Part of a small language model's weights: biases.
MLP neurons of a small language model. Each row is named by its layer, matrix (up: input weights) and neuron, and shows model dimensions 48-175. Each number is 500 + 50 x the weight over its row's rms, rounded and kept within 0 to 999. Numbers have three digits each.
After each neuron's rows is what it responds to, as a language model described it from the Wikipedia text at the highest values.

L2.up542:514461447562520471491480539503465563487630630560473544493538531437493496370452451406501400537542480414487530487586394519509579490495518480512453432423505489431554489518619494449565504586468471508458539605481507536451509434449425552467572438531566424513432438476502525501543516495542480511575447421513546486495499540538508481504479460489526421468523504496520513587410555484574394468547
Word-completing final pieces

L3.up84:539536525469556538609444514430481430449504404456524543498504508433511526444473602528553436443465516521496491533518463456531562480542556530452457568518522555500503544452506513407429519622519515541492400455572411500464498586488537416566496523530417416518420478542515456525490522440386539529523528516457492422477534439456530516491342458465503487483578547463490502584509562458460608453477
Name pieces and "from"

L10.up41:570434553519545400509551506456419566484466564486513490503542492450559570413514591528507553534562526559503512523417528544497472550524449547596579491479526522497342561412496440483432377465507507568529434486533586534469447484497485538517448518520521504440520437502625567522583494484521456530483515468421534427572482477524499524546478584555460455482470477442467571541518490517498514642512
Split word-initial letters, sentence ends

L3.up304:466503384498552488438530538562614524567430552545474583531459560506478477482482488464590576516484531557507466608544421533477439470478547541481563478541547515539557529506527507511437539564515417545481505631491489561443483447509539492510480479474601509434447443449491544506543481534452549427574446491485470473521409523584408450514461510485454473545513476531484490593507531521529471424584
Noun-completing tokens

L2.up65:539423573529594445423510450515396416505461483489519466455451560537529525449569532515388474535472563486427471547498401427389430579580538501462564470552463533533445557487579485527558488567479492432508545527569442544508542541545445508392465471454555490424510521537544503490534456540538488436467547540455531516407527410548511458485603456516551512421447571574486461457418609527491539533527
Mid-word fragments, "goals"

L2.up347:503478541508400445519587486419526545493539446463479525534463441513493474464542579511514408565509487572498493538529532517516529565592398526561463547514584509526439573602480506573561471513464494490441542483465464572456502551465516572435539510535444479518538541456545506419433425465423507516601494454463554446486560512515579516492416599532603441449568544347488485552438510449537467506566
Sentence and section boundaries

L3.up484:501520551483600495480417537551501446523408559541534571466458485469482436474483502546461520475537489487483463524508495394448530455589466535586488607533435527588436496501501496498525433521574562479504502393536504532479568423436509489496499448500484476475498469464532426500524518561523486379502527576561426435483523530552461488525446457485530466512415512498541508529521503570471570625493
Mid-word completion pieces

L2.up631:396439480485446448445447528460457552527606488528476515507492436469489509462626479507539576473462561523605436483508530405490514460492544468523522435430540532461525415481423521547476548584526551491498409552478500501516573445483521430445509509460571440417532489508501432435535457575491511474551545470530557540512419509547556464481517478412590517519435546476509495509508505533496499472557
Piece after initial W/K

L2.up533:522486483443598479497446418396498450473482480512536395575565585533570521384502487492524456492526548522485533572556484427518562482437510456469534503506496524482549497478562398406540630530560495564504522466441439557525492554452433513487490458570517529454500523492546514457472575422536458531591409549448457484564518393448467518474525554446507488470434549515517441538405471483485628484468
Mid-word completion fragments

L3.up203:549399437533522440574501464523554380565395505515509483473485491600559532509523537604565601516525431509430606583521436564495510535424462426528580523564490461450497576546568476493451461545529466510428590462466528517551467632535498609535529490478510485503445414540473387504464468532498434394482407491577507460462525466452495431519494531472554558461459440432433437501503441478475489432515
Infobox colons, word continuations

L3.up629:478423601467450479416488519410531412453452522514486512521560550496506556492410510501544516491509518630529522521536501428409465486437503535547485499488551489460461557497519441490600513426581525543485564515520458526550586553582515433483489402491432503507489565430522469565471521439476449450498367495419459403524492505463531450500516514477583556473484552497453544492443566531469449493615
Such as after plural nouns

L2.up63:441532538440514527547537571464384469598513468506478421509455509492491453464569549452575503513585505507576556457566481516486494473484453522438586453576565453507489523489404445547553484565493414461455610515513448434471482494448452508586550474494603436614508443493543514456495425491548480527520471458541455526456612532508415566504504544506519571470511407507514458507451482484486494496513
Split-word fragment pieces

L3.up367:470438425387429573511497441507592579399467547466456514491480482496423546464517527492522480564587492395546412512507484542492462473552549499459560453435521494603546460475469471463426558561485552500460509531499538545510598554495599528486611541515487488513523515536528507435576475572479493437425516507549530451531489507499477532554486519449499427520491523481459545544532458533573427536437
Mid-word name fragments

L3.up103:493616483504506520423497546527536469438569430517446466542493448562450586364482467500564473544513528445564415411492493432471533528471520580569569503448421503379476419498478500547495477567457524565550524455514534551504553478570495489472427491497496480486528488492503484483578566439529527474472511459519472478464473512611435517441517544570389514614514527512416490490494532586503511413531
W-word continuations

L10.up410:551524457484450464479514544535529458536552503505396491446474529488499585480449436499620472551498565504512537352514447571575511464380426565487378474498480508562428458451503559520452549416470436471484506488559564498428476394518466506523440374523541466466514494528482516491481515465508437549525501493474480490501433605539490469459460346499550505446548559493495407582596423481559542496509
Mid-name pieces in lists

L3.up581:450487554506513497550413360537569482531386463496452501578450469514478501603577574486555461505476523550569501535489501434534508524467452586484596412515448499483488425464528534400426552501521409459446550451545517457489466536432408507536442492507463459483504562461563519410431403531465472411491519532554463541533446489448487527575499571515471532499542473483492434541437569522487510550580
Name-ending vowel pieces

L2.up208:528567468447477451487469556505489534421430586551599515487397467506444526581397545576528511433485507423540514538454494536488508490559491488540551509527519525485461465407528571505432539564569475471501455528518480582451501590546503430412520482500495367465563434496549484454539509519424485442563471496505399571535519510612560504582473531469557498481494466531447468475490555596499500462495
Infobox field delimiters

L2.up312:484450506432427426475449536507483668436422538508481531387530503436462522548496453551537501495530516408549518445513409565538516557472428505444454549493495556499476480503511398467555544491399468460447505673526528526523530578539436480495516506469470492591589529538498501479503458495450511543596552426455485468446472464511513510514471482535502522494507511459468504482442538518653572526468
Ranking place word

L3.up598:477544575572434500518450467453466536539454382461516451394409471526537434455431472542456535524508625492515460496594475504428545449462371515444496422541547504545422515536455573480514533543511563491451339469488495535480568560507547500516432513424506554522499543522522393581531568499492542523465537545572538472456508541464531513591473604496459511507391561501448588513547486494546478482485
Mid-word pieces and set phrases

L10.up581:458524552573518445516507540406482470481502538560656549488482564618545542561485493483554464531485565578520532462575521417465549427470408636490507473456504538492492486513452511390456497515563505446494483479581426443469524491530554507482470530512495559550514528474539471465395541531408442537491500531483479485464481513529473505502494583532503536601481535507520541522405463579400453536587
Plural-noun follow-ups, word middles

L10.up320:474551429513575474477484499550454548500465520486437455580482523580616572553571404392511495451453550541459448413488541541552470440519479566543550436538513444549501467514571504506466423409429463448488579458535489505487592497501372402459415469482445476441511540426546582532449540559585429517452508452489492495491541424490543493521539553529479508497588477512500515485545441483476472439476
Mid-word vowel fragments

L2.up487:551447505499538380479515487397467548521546483414440521482452449495588519426497534485488522559504462566631523622537427381499475525550447521593456466502486586514457489514469560478549536435437397555490440452491481508556489582503524406369517401539468486535541533528564546491534552565432523536508510457568472467556458406538489484558507523449483427534556438510489491442427496525518547531449
Word-completion pieces and prepositions

L3.up221:574523509485474527583403470509520502462463480516531486425441447485527503482531457510602472503499464465459546506465502457498475599503525467527481518478590412516435551441607486575380571560503592522568533550446402461616473499588505443583553508516529531558474476439552518516457517531469500554468473536570516538581443591473484499470418421507472417453557416558537441542426584493541566469512
Mid-word pieces in infobox labels

L3.up131:408552511480522584493429398527438518473457478499499509491424572508504484501501502454596599558498490549541592537496445508460475508480461575507575426487472473482489420497504487511481447602522511470478448521445596533583541554470534566472415464501544505546496459489563526542486471429472369470607462492586575384507559542460539443479470540493487467476593460514483461536545450514517542479452
Word-internal middle pieces

L10.up612:448499517452473503538525553431489530509496462444441498489539516619497393508493436472440534465450501533567502463506429516519522474595548457488504484536427527497513664579494514410533438471446488520460599535499589481410562551504552396490575486474575452507530463491540494536434508398471539520525416460524359516505467541500484512491428541507472521522523463524466530455454549513477478455553
Prepositions after noun heads

L3.up448:508514480432516506515557473461411556578434502414471468552458542499499455510549505555555528533602512579447519499453462550416531470512464466439496403468514555467483412468508446498547449485501530459477480471513506541501487529536444609587405481446592536482592475521639460529461576442518551511546434455527584509544520494501405490479444550477548528455558470538415506483448478520456489596490
Mid-word fragments and superscripts

L2.up7:442520545443457499517495561510410525532435485554404503415518478520457417507559570487427511588450512506487502399510591506539479500568439562526575568411522610517467565577440587464494455500432484489493483516501426565518501494403524496470454475550491580487470469571532565522544483465505498528525382520517496415502470455476497498478459469665494508584489518471436556519463434533476490527492
Non-ASCII letter bytes

L3.up564:457538463526389545450558480462521529450483379545402574537527497567478516488533613478585514549474499462625529462525442536525486478451519525589428567535511503446467460558519536489493446501400530563512520457543523558524567484523505546487555471444439522539620562486571449500557491452508528444450519505490529456447602518618530532484571516455469390525494542488520499503438517554484492530500
Text boundary markers

L2.up279:459406595432465548507555449505492505508454544475587580537495519509532513525506539438486500501409517519543455576501499553492523470524483521570573542586445552488422427460513429482504584475547550524525580443520509476504520503514483538474418472529640532500414474560490457519426550464522475499492426402508542487463511444543549510416474421539504440546525425587577537495444584429529540518421
Mid-word subword fragments

L10.up529:459437482584511470539491488357559551496490419545527487554508547519419453422536655493505500515469515535569546474511454447559581463512515498535590501411473520405502446498504383495435483559469396488476507489452528481506542494399451421500504501475499544478619600510500493503446480466493528463496476511533520594514547442449399571478498453523572436436496491477444454472523577557494498480468
Noun-linking connectors and verb endings

L10.up575:469546512432526405454491498486443468472512589554533499549457651489421488451506468514464560611456463487548452449393487532511508574532452554467454566540492506554486516497430545466516535472416500591392585521471546405457403447458498466447580514547519498526445590459574482524447582478528551550515516469573399476574452485523604505550479474579503471453540522543462454479548437559531519464459
Incomplete word fragments

L2.up144:512416583506485502447449544551534487538503660607523559460517566470438527515478550472531512534557438397533535595577567423424452475463494554582483428506501487480492522435431529489411491542567445512508497499456446451474594459513526528466480457564400442547358528530552543595472495472487502474539435435511553438538500466485532455455540481518503521490461535534513478556526516558446516453578
Clause-linking function words